config.yaml
norm_eps: 1e-05
positions: "rope"
init_std_down: 0.00283
schedule: "wsd"
final_lr_fraction: 0.1
doc_mask: false
z_loss: 1e-05
dataset: "wikipedia_en"
MLP neurons of a small language model. Each row is named by its layer, matrix (gate and up: input weights) and neuron, and shows model dimensions 336-591. Each number is 128 + 32 x the weight over its row's rms, rounded and kept within 0 to 255. Numbers have three digits each. A neuron's up and down rows have the sign that makes its largest values positive.
Before each neuron's rows, "fires on" lists the tokens most often at its 100 highest values on Wikipedia text that the model never trained on.

fires on: "s", "d", "ly", "ou", "ed", " remained"
L3.gate1465:129133130139118080121107120117117140159109118118098196192122150162177147147125151154128157140146166127188106091181153106167145130206106125137100127124092081118090164175167089104142117095170096138169155097120144137134140176103142142090132103148110078157111059131113113157106149162075174183104090148101084165095121143141117168100135116140118145141171125117172135119077121175157176124132162155146123113146116095176142045185096128077178118145091103143096143120156117131091135102128079117096145135230136174166124115153082162142125128147167084111086160098081157066207133121159102128134101126162151067154139131122168084100140106190096107061108102096095116156165139093146076092120170144114126149114125155066123061129065109150106092116097127168125110139187174136073068100142122
L3.up1465:096076111127126077134114116134115099090144146082164148116127087134086140146104108130082140140096126172185053138111107116154126139094108144119094130146100126195155179097174047149152149092114123148151110115124079124117050140124144104110186143071103167099132167104125156104115167146110109128068060136146146105113151118111159150132106169092106148104135072142114171174161084141153099104117089131130111177163134172046076104153108117081071136157087127113110166116161121149055118143096127115134150131116163104180134124091170092120173038100115110148128112117109149137107141107198125159177140147150141158189180122109093122085049130145100136118120148130148130088230153120187113112160107115194144135149180165153087135124087100148086156134158119126098090162094166102090107151185120

fires on: "y", "re", "dge", " up", "ke", "th"
L3.gate221:163122116087105177100101134197135107177120154094129163143123140139090151110142129148129133150118189156132092141145165134137175093127114164166116117118087154173145117148120156117109144152121095130123115132148105114103065174140090137120146148200133055098051122073140159212174153118094166149164159142099166119154138074146213177137090169161119108141123141130115154093098148145118100108164121108139091129159123154159055090084122139159078155135141107184152086123132040121123120146140111150125166124172189116113117097109126124158134115140110126124119147129199110124081165159146114101159163159113073140111150138082155194112104134119135130124115128083162082164109133099140091094167134094121108134148142142158097092193159096154149141149122161094091119149126136120074114141071088
L3.up221:106134174088072113099078128125156087112120123060054153145096148136121104144120184148100105134113113201148138129220145148129139210138110088123175104177127126128164108134186141135086102112163081130114097096130174082114105174120086106106102163135119145122087082168156116186176136080091143108188095124120049108164140085146129130138086070059056119159134112158099078100133164167112171086071086083112080055101140044092135138121123146201138173102115071154087145177145091125135097135153103132166137076198124142102097104118096132134139139146090067154161090151136170125161150098103166126174137074131127143092158078108120118134137074112138153162127090137122082109155099091099138103099130134193097082140087096074099102148081131175167125080123156050106140120115113161147154156130171

fires on: "-", "ion", "i", "z", "sion", "s"
L3.gate51:131094114098168078156159146168123169129107147119176177198146165112122180117094095143104122112159067144104166092098129095207129131118090134040113088136097104068148151157151117119143076091134108135194148143142168148110107131119112157140112142154113068124171161133191146155109169208165174171196166098147122167113166148135101098096124131131177096112149145170125072126153062120110142069100153097140097207135137195116119078112106122161139076147158113156144161137108120115165168189128153142148122131140112171147092217153149078122164102095158068083082135129114211098114147122156141057002123111138109156147132107170131162149085179144112178108081136156140097083145123140129073138088212122101134098148131102164105160142093141093110125171154110118170081061128134136171112136123108
L3.up51:091121091168159123105139117144109094168118123104124174176150167091094144137135135074143155130107160141118127173148081085130119105077146123140092114109106065131108094189176103113157111118141113167095126137139183121107101192138068084114137138143194123128082137126129190103167083137107118153110155166149115172091152107139138129167127107096177179125122135127107134127130132110088141121164063181109165122147103171096126129129163114137096102135123130124113175049154152079153079114090061134126065158067126084152157135086146118136061117171150100084166119157102126124139077113154165090129122153185154134121109117143125148124194163113156174154107097123120095124079071135153173165096116115103185146126137082093156124104135152105166216126147159154137103092123143102117048108104169

fires on: "ly", "ven", " day", "s", "ing", "th"
L3.gate1229:185161079130103164078076092092150085131049123043120127147114127155119161146150154173148139111101168103089117181182109141110094111095157161185122155189120144150110180119211116147133161109126145093090138094131154120126151130166090102177180145132097094107137171072084105145136142103163138147158160118121149172109117101147068140085111125119098154142094120092137093163150119162118177144145151137158098093097170104097151116112138137090128133119104079080117107145165147114052131095088136070222139125126150160129060169092079130140193124118128143096148175120123068112135150122162160165124134124111154121108131135126140195142151107165137117056119108066192184047176107130094125102117086177138122081167152167118068152156171086149159077144118124124146061158133104134059159100128096
L3.up1229:198124091157150130123145073157118038116115155127132132137158093128131203129078120166141119109138093141111133152164141143109133068159127145120159094156081131072111115129221121163102160128114119040084129136117130128082146089125117106173164135119112135097134120137073133118134134160138173143114126147133148109166098121092143123075130105174103125085145158148138154103179198159172152126139161139146131118144067067153086125156152105146133135174118078154133113134132140177132133109128160090113132105153116112210087113163133132064111122137150190185150165094132124143126158112131198141150198134156110153129111088131168139071122130118159119092122114110153120188129161143134095110138100149164081101079190081193140094104114097096170163152146139094074102203140080143099117143089109

fires on: "v", " to", "ra", "w", "che", "c"
L3.gate1217:105141094151100134115099138151116093121112183120105113143157136143149143112255177112137116074118093182098101168143183092204133164157190120122100186101095112123131111101118141168201127112102162143144172132078146117149163113144161122129148175151109144157155124104120117207095147184133173152103032143071140148090120144174163071159124146063109144091174199132137126180095084128113121162106099099069106134111153119135128145169115115215141128108114142166091111142154188134091115138110174087167090183138158096165153106111116216097117107105102163092126132117149143106158105098200154159082112084076123155063186078128107131120176174095097118093130122065105140129154122093070144143150142135118149169163105154150181151106120153075154144154133115106144155133074122073158126165186138
L3.up1217:167085104061118176076097159148146100144114141167073101106115138126169120176141165175145050130095104135149107105180142136134149092088176107079145137127140090136139095189120093163156181115119154086134138102149129122117181174118134114140117142138152130137125099089127121168038087156070152162155144151126089141143178084155165173169162155072177119105110158153058084123090131113121128128160113120163133148116074175081165117121158165110108158116179127143099142177160139065104105121104115081146117164127112139197131143102083060137128096196200130154141125115143084119163104151080131085135153133125143145153129145198142120185112099181113193063072081135081155124159145140126133113088152156073123133166128131096096157154103087138152181136055118198140134125127163122153105130107139

fires on: "e", "a", "i", "ri", "ti", "it"
L5.gate1088:118131158141103083111127169182167098122114135102145160113139125112105062102136170156146109110130048153197146133153088146160128154151112146105149181104148129143148093086150097151129121083124096179161097132130140152137117121124115108084164156175121112110110145154130128188180129125147094196179155100029107064114109087164102130141110105119069080195137139124131157102115134133148142157105116143074185097115141180112210163124108077106096095135114123189114178113077097104101106144120138138170128114090116154153073183062178166130171113143103100114163168197146072144115173141128048145108123141085093134103162070161142162104130091110149096138145171122134132081102114098191137096132197137178138163173166136144112136166120184151145147076103055160149169161094137126115137110167104
L5.up1088:117118092163171076132077159135163178162110128138128194051186092178206142133146129137130134124121057196190124096110166129056091213097097114146097162082157089145132089221166133094158119138089108106131105171155116145114072215119101094133163112150180151112086118163143094118114088094151126102118100176124113144108094130113110181109128017218140112186134116132122152085112178134120137118137112138147136128113132153167125175105170105142137115134171154153122080097150145134125128124159131102133083173122123120091183152074139113136160126141150089169133103117151170143137120135122186135139084115127135067108115165177176097154110110105086169121062217130114121143076111171160156108117112104132132135148071068133190130118174084095211117143140081154145145151111131130161161103157122

fires on: " be", " to", "re", " is", "al"
L3.gate505:107150182089132105118075166123113078095130147165122130127151155095154098116125084132147134123083125130155122123156114134115134118138102132121132095122152115143083203087166210119130089183137126152151079100145190137154089112136178109087149168179120069164136110126133146127129152151196082156137106172122145142181120148143089127134131177124126148161144138144071127145176135143137073117098147085195112142141154147124203125122083165088150153109102182086129142123077068155090075133135149142184094141167138107092135098114144125220123127154151122127140126153127124086039177114139101114082079076143144151110121113057164161115125142155109114124170104064200084117116114116145090104182153128154149078156077082174151126178178105159168183089142152123160086140157147141128098116157163
L3.up505:089111117116156092133148083134191122113115110148106093104150158142132084137121101133114131077172160091157140158113090087125111167165133116132137107059179109162104141119148124066157087165176135125166122108120183137200112160130158126156177137069115127172094127121104151092107104119087122123148116157141105127169086053102078107113157092142116137212177151148117119123140138116191111115115117126156114133113170178083148124116095089123139204155116082101095102124083128141058108116159178150132141133183161148125156148138109099127140178136145131051136134140153169138111099060125135134160130158209144118065084134038132138173166198123148104105174118139100104161119138125122132152119143103135136123132078105133172144091096115171102106117158137168136132185122185119144112102164146

fires on: " a", " in", ":", ","
L5.gate1134:093123155169150095152156070184143150168093135145188103142137144080081102100120169079106151143125188175203099157135136115080128132124137089154167136141144134118186163193150225071136156131128138111090104090079065210127153125157056115122165149121101168166135167094062120178145104138108137097112119077107204123169127129148082104193119086122198090119075162152156094120106125159175059113111111142137140150162054125144098127152168168174115159096067098113122129160138146182123087098123083158158161094101075179103071194162108145123140097154139164113137118147146159061171131176199127167122138142153143132093194140121158180151168147149127094180146087123214151119096102145181160151088134133158127145134120101178171113132076066169133104156138122139088072152102186128095110075150115
L5.up1134:147092133126065178104117109144159160119127120142116152119092133093127124148172141167096162138093112117178076075107064142095142162124125116174162122136169110164130095096116101142103173131180157092153155080131110194162110140091135148087126120063167135142168157160130124193087174176106124174134130109127105075113154127059186146073132172054166143107107137084126166086160063152060113119115105114082147120169109101105137189145143076096147159119143131157136125152090120119135106111184179092122107115194071145143110132159065114125119096130166121119081170101128149144124129133130118107103114180109080204105173114082162143145211094146107137109145130137140136123112093109095146106144123111096094213113092139133150074148152135147114138093144172120173112151140177134133113109140112

fires on: " such", " of", "ed", "ä", "es", "na"
L3.gate1130:148168155183103169113124134196144095127120165121152132126048105068133083058136143145170145155096105150167105143137139119176107141127165125136106187190099166154178188079122120103183056154174147100106102085142161143218124146100130145173158147076112124121090103121129123150121178152104171171146082123143125135232139168102136176108117185096094078174124128163122122091146129129122162133171125124154168137136079142107128165114178081143094097160163071175095090103094063112084118102138079099145128091115126106145142116100114133182123118136149148096128106075181155073160097140103142107122107134101151113171223095062134120143146071120076115160105084082115167079132123192170110048118140112116163168165158118137116113123114119151145120156093155190125099094075152112148107162175113
L3.up1130:126178097136122115116060190220161119111097093164134110162110116155139154101171156127182089135115094192073183144147110119082123161098101093134075091127193120169103167125154116133099103144108139118150107140145045065158095112107088096185117126115127165057111134135140087189155169178138099142110111065094081145126100084133141074126120144189145138134105113124087154153120162127135147118098132131105134153146156081124104098118092131120091080137086102132092126145036155187123119142196094105156186084104137134104145116138083100151109074132092145067170110107104086127148094138140168113139093110173117118145143078168120163066077118123113191085114139138101147086159172133138174114144067133122149202094139106146114113095174074102140123117119141077144089169146165079115153158142136

fires on: "'", " –", " place", "-", " medal", "1"
L5.gate761:166133110159120098078156122125167096109137130089106106093155119101096128144135108093107108109139118114111135098160111108134136127087183159135126096125142174141155080171173110168155162144162097111136154156141161127133144117142127139102105158188119089108150126140079136115127157065152088125124158201121076132167091158176103174183141142057184154123128218112089108095069158166142132075135161160087148121116148107120060101067137174117173080191116114196096138213162137184081038111156088141140128107131142133169087139133137068158149190076140151089110130119137158126161119151158122156092132121115131097111161159087191161122121073109136127108105144122135084100134110163135078111150095159126171103103132100173115166118142135181117152156068112144116101116078164141160054142127144
L5.up761:133128133128170130104124141166114138111116115122116100096139149091053152126101232165096146084078118195123129173139122113123179133161086138155125057113109100181158111121140095132191121137086188140097141091073136159155097125140104155138104118091084097173147147132121143135157118134126206159133173086090138147151145110218110120165128150112123102149095136105141161132197120148091127133171068091067136085148123197154107142150096158118123177120113188124141155158080128180144161144099089123141107133120118153079182119140175141089121134108104112101115163114137128134145097109109120116108127143111090155131129115114132067069145134128092125209127177092123114114145169091168120152131088086179106107167147085113091116099111084078143143192157162118084076105171090144100089100098178

fires on: "-", "s", "{", "p"
L3.gate212:135128115133089067135086138071136179082139081178130083124107126137130181064130096139119172130079170118101208155154119089131095127092093200123110131148107181086110136150129140158153098189160188116162082129156120154134152141205159088129076139137142157112080147130227108164166162148120096091152118142092148132073130180167119124096115141118110134104089147145143120111148089149108104125174169131076133131140117117119085056153115110145154144114141131127148146153114122134107124140137147187170086165162109120088088086137130107145155176110107104160107132063123185094206104143177126114136110126159037086171179168150098168174120075081078117135150080151158129136138157106110104112146112078160147122144142177104124169167167176154170091184139073170099140144106124080181185101173130
L3.up212:091104139126083102135131109125097110112067122086116109118102158186141129120111140087118121150163173104158135135156089174147097132106111102111133133125150121125115072122118116124140134104118095136164162142095090076128107185121091136192116122119102118110159173136084110145122114120105143089165188147130142135106143146140112104175056069140168128128095095222154105156154089137199098107105100128154100080161145144153172109140068130166209170134105134107167072122151114110155142126146111088131084125140149152158078126177137117139187151091143176102123115110138119124107160089134133152111099142114112109132159103124134114155137090115156127112124181135114157141117176145107166153159161115088113166060134156103109138139148132132139042108152194133123130127092153147133127177129166

fires on: "al", "lo", "go"
L5.gate1349:180148110162149117130112177122145148156190067121221111119117122088152076094091115141174121091156088153146124060070096120144059157154112138099129099117203151100108077104175089104120089132101105062137158121106092110148113156119088119076064135198153112134129107129121152115097124132124120139071090120139064101124052096158123105173177206059150144162149153146174134064176156128119133094127111126117108142114108160090157137157139114150103112130150170166167172154148093169130151158173175205175089138189151117151188177123170168147131169148152134140173106118101184150146112149116175113110180146096126127180148120126179204187195130190130096149107064111097156159151144182100103122112115118116126168175119136152128190171128126135153141122134097091125099152117142091065099150191105
L5.up1349:064105099127147084164120143087122151116087118141159117160151145058157164161080073106164107153120124121187146164146064096131101137184131184129100143104131134045140154115079117143095102123152153148090208138050116132112144172177102118116170143134147100109081122091117115088126134141100140187195069114097148136181128139075156099167145133147135088141108135195156096099088186144184123174139116166071145131134107097139173106122136172163184126159108136116126157088111109154069132207106112132108142105113110121125138148135132172183095130171114185089152203113166142109076113095144122123135139128161127109062181075118102131163160127170117050133174121134126089178141133125119186208155081093168140103145111136105151137133097116142136116094099119149161121160117161096129143111174099

fires on: "s", "al", "ling", "l", "ing", "y"
L5.gate941:159120078089102093117164066161141124149164131157099080084080137120101079173119144127141115134112134138087089118163140075160093118110145117142104122125168117117067154056145169172132044082138169097182097141036164117075107203105187128131090140095098134126051093113123146168168129177138090122101122208118161121133092207162084141087134133113162109158158127090120061112133084149102132083118114167136126142119093089123136130160074130096141116140114125161159108060138100121138079104189139126158141100163167157108132066164149121123179038138140112176108085162104069127114177116092119093070126120108060137138133131063156211085145099142125167183108085137172165150097139108083134074077167136066178150113167129079082121120140092133122139111192194130143121109167165134063243161150112
L5.up941:129165118093111129128163146176141085112161137157087097094129125067170106144090116134220060097158160086142116179142086128116154083119104156137143134127201065117161137085135122087137087152147121120112079128093213151132154144062142081166105106146125117179090140122102098177155101110118092075151148113147173160128074092158147185034157157147182117118144136089116112141109212126146087103095133106112186170098102112128139138179160135182098162107111076166134127092123130120109133155132155127114181075125155063113135098098097131085105106159149146179134103150100105162103224124131148147163203123143125132151163062097166108128151178106148146117129133086166084126126175129103169141118117083125109112140157076169157054160107133095093129141196144157166133138126112161093169171101094

fires on: "al", "ed", "st", "ul", "del"
L3.gate558:157162107205157167103105171114152120114098139096093163126132111108129116160182103104139120111096088062158115124040165090148140140154088137122108167165140154165160123156191166083182125120104081121108128150053217122153109139082144123108105136147111109124135087152134122140157109124134112108101180110098130111066137099175140095192153111120130113137113126104176144175076148166101119119132158113057093099170087158126163122137080132130122130133148129193165161123131127181139113101161183120156077153138186062122140140135191115182095177069126129123126157133116104094119091093164140153167165124123112139137155098094200158096175121116137136133075151096099103093082074098165104132101123100115115196077127143120133131161177142078077106078100094086081136143131133160086130116134138
L3.up558:091114133141132121158168097160122134108124146123171075133124119119169181158139156091152175126112097173113106164137149087080113154164074143070146109057148141095113100158146139131144109094079168102147110113121138154085138136147123130169130140113119116163155141133123108154090064148106163152125070134145153165130164166087117142148164107180083121119134155176083136075068108113125130149064119152140169147133155146106126172141153129166109090095120130065123123058097109103134138135160150135177139103142154114160160099115114097129121097134116117110113255179157126103119143102079120067168144200161148075192133188107132115134103133115099093121059117143114096123156208171141110054067111102103152137159148058074151154124125156146069115141085118157146091174064164169140104109169059

fires on: " and", "i", "it", " &", "ing"
L3.gate1332:121097113148111159107124144172115125170122098099084109149117172122163089088143121140100100080118160206070079110108163154173116149129105122086109148145118146146162128130194092181066110124089109139111057128122170066119132103161109138084141142132160105099126128157096201192174144148140145173189140164157109150130106160141167094204161129123116124110088122073069102162146117158169094059099149108128123128173076128144011169078148149149150144111153181098145166167124131135087104139074123130152139053177149129092127109176083072139115100075147154079135112087156177100163085082093180195079123181124184085161153115097160108126133129152116100117132117103184148111142091166186115062112164175202104082139118113109151135088154174220159148193179132089182055097141067162170094092146199
L3.up1332:173065102117133146124115155104162165160109134120111104060104121164125132103071158204068137159131138131115122187189122102172099094105069106085116203147085164110147129112082123132182144168073098120119117152154140120097085149106175175125094120141150115145148108123136144174134079072093148101128116151098120111133099180119168175118151133180112137103121132136127106125135181116092142163148115156054149121125158100134141092090114129137184153121157128137134125138112111118181121185178178146116156138043142132131096078160138117115125089091153159140116133114196129132111104101148146167100121091107140122090115177144122085081156090194135102092134129154142093164091182120194121168100148090124132180080119206114150103157148102123149112146150149151119106135170133141153166087174139

fires on: "or", "ver", "ed", "al", "ul", "it"
L3.gate96:172143118095102119148132145100144164169163172072166137152093185100100116133136126109170125151140167149109103098106111133179181094197049154116105139112142088163134165085143090076151135118155044136140143132082109092121120131145135093133115126121096108144137151124165134116162147153115158087066107131108098109102106077114116096109127085174099102150153187131089129102149145184152142173095106171081085135136074159134120188177103139143070138080105112159152159111186133154120127138138157119141101129175167149149124190144175146185136067091143137093105080120128098089143164117123106098112161117101112145127153126129213156150141172092132097135177115155163153134126093140073163106070118112111158117185142149080070105119110153172102195165102108077145070128163106049085152117116085
L3.up96:149128133151143122073100155153149177092145145105106123165133139061053103167127129148142101125098143149104072096131120155171166125169140152116050069161095152055162129082141125129175114075145106085125091174121110156166172125130107093096132112115126125095137146111193136125172122186134105101111141143132121120056135112129150144140136140123090071102104212081134108085175114134178147200124188142085109123098108088123241152150116119171117065107082096193175121152160064166107142136132143118148112109155185102120111143122177092146152104069114165148138062086115081099132127117179169095157160112124153080118128122153169137122164121084108161100122130091125087111117178124139112145141114117120203150131113083147126110163149086115182127112139142089163183078107071087137062141161147

fires on: " and", " to", "-", " ×", " of", " &"
L3.gate689:168143120084150090097084027134125108145156092112159141143103117106169121151158076147064143119132118159124155094130162044158085085101118098105127170091132090128108145119124134153132050103114111097148111119148137137133117139151127140107159150140145072122111064137064186147154124158151069120122098134110191174128143173156046119152150145138119155149171127168096116101134113147043132114103123162134123124108126120169110099084140187156124117093123212173159112140092105127103110110143162144193116122183145190139108097183143140190135100161138128090057099108153176156165111101147163137090128117094129114155148138129173123102128089112157100149123100126153126118132138109124065106143187188171139093108126176135129193167161166161122108154093126166105106145095201094128097123160149
L3.up689:116144136159110128141120098096164172103156118104140114079069115174163144121117125141119157119161084105163116149150138139228156116130118100138114130107153106129143129142157171137134070094143165130133080155107091163113082129157179094154146090119138134198107106124145101184150104102141111126150137140150139172118147173131077128156126118117129177110177121134148138130122191125119142128080130137170087138113111120141065188112162169133088148104167159148165055087108104168114136184168132111117100138125164139127197088205115147105079153134125093114114139054137130164167103065153152098092095112086071152174136153088155139116132089136174155179158134121111109172082121124122190169113152164112111122168107173151132145146197180175145099238147158151097176144129107137190094087106121

fires on: "s", "ing", "ed", "es", "gun", " with"
L3.gate285:130149112110133159065181081150123127148123161082087114108112156169102115100122088188100134156109112121129152097145096090157154145147180149142129135101069177133065085174109122162143113100137134142178072110135142119115119157137096165103101121093137159138118125134142133088161131180183089167091124123101121164122094184150109115102129139124117125199086126109104113132127120156128153038099132083086121146102124162182098098143152077117129144151128137096139159172197118179129121114126121172130189127116123217135173062090172116099097147119138145089127163104089126142174120138080133161172144124104192129103120161121170156083134137087145140139092133164175194099187135140116069104151146060092141085148148144137105120065093176201205139158068140114094113134144154183119120076111142
L3.up285:067083097162132187114146114114126154132116085071082176091171131104146117163088125164129148154107155075116149104177121142113160064182082129157192147112108121121137163134121119150160137146155183221157123088146117154179055146173148190113086097150117169124124165160139142072098119101108110137130126148128138115162122096132075119207072086137154128124170067111134094119092134105193147145160148098164092062122162106116136102127157169060197137179158131144131188075152102161169146101038111123163102145151176141145155103086085160108135129132112109134158118145104099138122081115122111146137110104123163142072109156181136094136072124127111100133101128136108134173093124080166057130076150217134162133156122181098165072132136159143141112112124150117126135092124118139097034152117138

fires on: "it", "e", "li", "i", "bi"
L3.gate985:107122161083077114137115149127169134137150104116167147141147091121159135135122130112162125132086116106161164170140119142119123187098138143129172175106099214114137148081121140159101193121123091180106083124135181116140099101217150095145144141099111163087101091127188132092120201076142135156153127111091041079135113117144064156147129146167145115166136039127151143134119121136122095064126104137122145133150138149142148080112107091155169082140147152169107179173099173129114168141123083197171140161087136159168121128182166132138096134140091097086110128117108136095104094134207125134133122148119062153109110125119165091135150158127171119124165100115125181106094136104095149088107149104105148052111203107119100196157146125095115158130115180107126116078096162137113088133093132
L3.up985:163141176155139139101113164104142104179070122133157176101161125107149095111139126124131150121159122149118167179133161110120146127129149146108121161131057157120121160113129092122100135123125110149135086202173115112075132170131087120084112167120127173116104075159149099153140142111166129130169107086094082105145128131153169192104083121149152143121127126098107129143103134128108082131115115143094103126151141136094197170158141145106171194111093150154126101039086154141138089167168086150178165172069146087138121082091113153112137160158107145103171153113131144126168230106081144145131192184154171067149098160150152114108157099174127142183149158145160148173115108134090192067089113087145093106130073129154206130107103199130117171173119104088156081126126203127114137122175127

fires on: "en", "s", "-", "p", "P", "c"
L5.gate73:130068142145118114153130099148156165065174134108131094105113150137138160103161104130063086144134139236159139097085157096146134125155107124092109116088110181124138110102147069157195169158119139136118148101116161167131182093110139148146128118152159175119148088160120117149141094181116107156196100159106201158121153138129184101075124147117125122145075182137180166180114068165124088148154192149120141184162109154152140155153111111144097154107108176159100177183209161150130111106149125203172081182119099119117085086111123118118146121145160072128112112129076149152137114041142104150155143114135098106119107187118119117133122150196144123165210102150187174089126127154098098168188110101156039122195147135163189109133187146119130071132168145147141051137193178095108147173130112
L5.up73:110118130136100095099126160164158136154088115060147028201167150157163139187099151151128166156165120131120095174201107053154122144096115079137154205095113104161191170177151140172155086129113112125104162141109138081133152117110124130154159106094096144171150084109074133148137149158147157155193128099091121132160110086142146143199101070166191154154124125123163156182108134183190160133159185097173074135142187153136120111076106138179096081131140120139181149112183089091157187107129177090170106123133131181096130093093095093131182137083133122142155147155111146090087131131156169068157081143112144141245118119164091180098120159100201145158161172170101130092101074148139074091154159132102170152099123165151161145157176152165103154033115108148164157123117182121149123206148154

fires on: "f", "s", "y", "ley", "th", " I"
L3.gate980:150165107093155130069156153142115119138179103166082135081132104111139115154132080138096096066161163135142110149164198138172133066084109155131065118073096140121172155171199122099107085144133147109125128149071188082103150135222212136142090172161135106110126164153108104158097103160120129138117084155118132139132095081192128173153164166107084125155134162151117145142137135084109176074113117186167074141145134103110094071119092140129056155063101146099090176141208112100131091085109099115180148091137140123123087120105074182119174107140136089156168154159164106096103187094083124152119125134092133032123101169132141155123166114132184151103167113079169088173146114093124148118186123103190106106116117156123168119142110155166159096175160130123139119169143148082174150160157133
L3.up980:108131065111063145112105162110169114113114141148105172099104082201076134098116104160151159119181118108167127176130106090108148200103169157101135164085056122132054174121086156111101144159116122149125150105130108053094090149145198139130139166130089127123099125138147138171181069055105161135111097130067124117151109025076145091064114189115155144086135044170101094154099146100151120145132124097130169122172131115078119112132117140111122159087103110184069164105121179165138105133164055129130054131124157124153178146103134173157112123124157145107133100108129080171119150174171130115169162144073130144087115074137102171121161143197176145151111177161100090145058133097080102079107108124131137072151085166116161166156099108118114132168096168120153123136164151109176117151163103

fires on: "s", "b", "al", "mark", "f", "-"
L3.gate1048:185191144117137126069129113161162144138108139131120099109140117090121114110104094146164130109101123091066127137183083115150169045168152126076099116150140112116119154127171099102201098113098051124165087151138174118076070109119138145157171129139097106089110133135155162130066154235116138114142135144097135131198133149085126158110144106171121158098160099146089133150102158167034154114150127093077152078113142095169158156161031184095089086080129112147128102206138088151091113151110118150146157123114175150127101115093114126133154171138112152157137136110111067168081105204068145108140152125137097123178158124122152123160110113165131101120141113108140102149109189145130130123124169135131192078173157074186115106165143148125106109144120105172072172155108118147202120095059105
L3.up1048:163187144141065110128173164174076114086036153123129145145139119181054133133122139151109106152127127129101105087101103118143182148092148132131075098104117137136139041145156165078158090104120076159152177143179160096126158122166077149145155132131172125151105162161150125146130124110110133098142123117183057126116126108096065089139104195151123113146130097163118084105077136108147088125092132116189095179136136122102123114114093171085156155117182082141146070059134111141114181136126175146133079136153145167135114140179105168145103188158103101158153099150146117096109091133124161076179085127165120086137128132107073161166138133152103183199080065150187074116102068141103178178113198164093143174102123121109135134144157138099118214117087129105115140084171156102080104138117128

fires on: "s", "ed", "d", "es"
L3.gate1588:111154095145127153149098140176170110141105088139118146083079143118175112124083132103125120132071125148190103065138128136159119101179136124099073096128099101092099130183122163089194137129091126196158154132120123149106120120133073103099092139094150102155128130151140123124055141128117123173093127125139141156144131171130123234127128175091112143150131179149145143098146120114152166056093146145171136133115173081124155116117162127128091125146093157166132148157133096123110121091135091119180072131154124166156186089175165133179092154084145105133132130079118164083079106121109151156117155103149108105135119105122183133084146107191060150132106162128126149155159157091154050130127087097122119085138083125183121144096129128089142073112040073114142092165135188133124153167153142
L3.up1588:131113107112166155124100149151100187124090154147201178144114144100093150073091182157133140132057162150163156118170118120147110141144146096055120067122112142152156136106082158131122071164180127150160162187146157081124045155103119188102182163069114081080158102198083101139159097102076172177181083100107077115148130122107116120158182103081186137152142131114121166109120128134147149091083150116077139070100122075161098074107112153068188091122198153075081114120143080159098155133123133139136198129128166140073128132183175158137135072071149177129173137168147116116088128143130101113191119090094140114089096101151132020125134100153063189140145076097064169177152141113127127152080138142107122126142107107167153146122090111145147115100104099170100103114131137119136110072146144

fires on: "er", "ler", "na", "ner", "or", "z"
L3.gate492:139121107086119103066116096091112131180122150130138106113158185126116068162141126088111121101172068113117139124087096058140102097045117129135101113091151109085120105118130185099129122157152110154135122179128162152080120118116142156071101138166184120122133141133097187120157137108088103109121110145091120130100198073146181095094120110152106090121164161190179125127116131119091126095140142162123137148131126149132137171072140188082119126119085117178198157048091120169141150118148145197186201122122135169132164120109112138105130138138170154144109080166093096165154098129144122089162145179095106097089074090146148123130135132127137205122143131066164118176138113129188074159178140184143165137129119118129186124113107125116186107094148037159127146137120095116141154129142120
L3.up492:159094092146131110125124064149076125185149114090138134100153130154111135098164150115171108110100186132169109112102144139127172139160085123157151094165141109137068167131087127158138091100133070159145177087082137075157082113146145164148147116111116088133083097099108163107146140153128140113075147126127088162114094189145120103132153099147123106115089132100094161083118102148093146112085117160161150164103111150181158067134116134182085087159149166160182136168181117116103197169100107122142061094160145170096169185156092110189145175020128167138150103148099073080132127081115130127164165130140129130144114056177100109106164130076098144136160143146077118151187143121133145127200125138146081148099135077131125163063121111127098113102059132110151154106167160122094139093106118

fires on: "ly", " later", " day", " year", "ally"
L3.gate560:112103105152108146110125157129172162138131115073153122165171198135124099116095141169091136154090080163099091185127113141158168172124103119053132114150049119142081120121205149140214146151184159134140116110159134099125118128129052155110123176097123056147145095115108131206097135153170109173149147125081136169134172112166119123149119148110118113159125156063145074127124149151100156094116059115130122122107079123108145093165141153118153137159116114096138093199159062181107141122146110138178105121078161134148115136094088118112140138110138136047112160151067083124120117012109170124126111168128156138126080112095105105123102078128149101071079139073098139035139149172139114054131099129156179125171131049130153148074104159120175132197073150159181121149096110114119093151075112
L3.up560:085107111194138187170183108132154141090118110140170052123078156144137142059118081132124098165122144071101105208207129148103205109116159127103152116127089109176089155183174169203100129100108158133129119069164119162115136144177164133128139126146098142130084124156177157117141123146106077128133117148149078076130134124105157093165115128078097129112162129110136128096106129125078157096100147176120090061082128157078157104178154122095216098155108107140123116119101167179155119184135176201149129046091115130130176134102122176120073152133144171115125170180097156132132123105136136133138084053109141131140120124094099114152115097151112110113099140147124072105152164075131145088079100139112120107078152095090150143168101121136207109170189121108095114128141138140135102191098182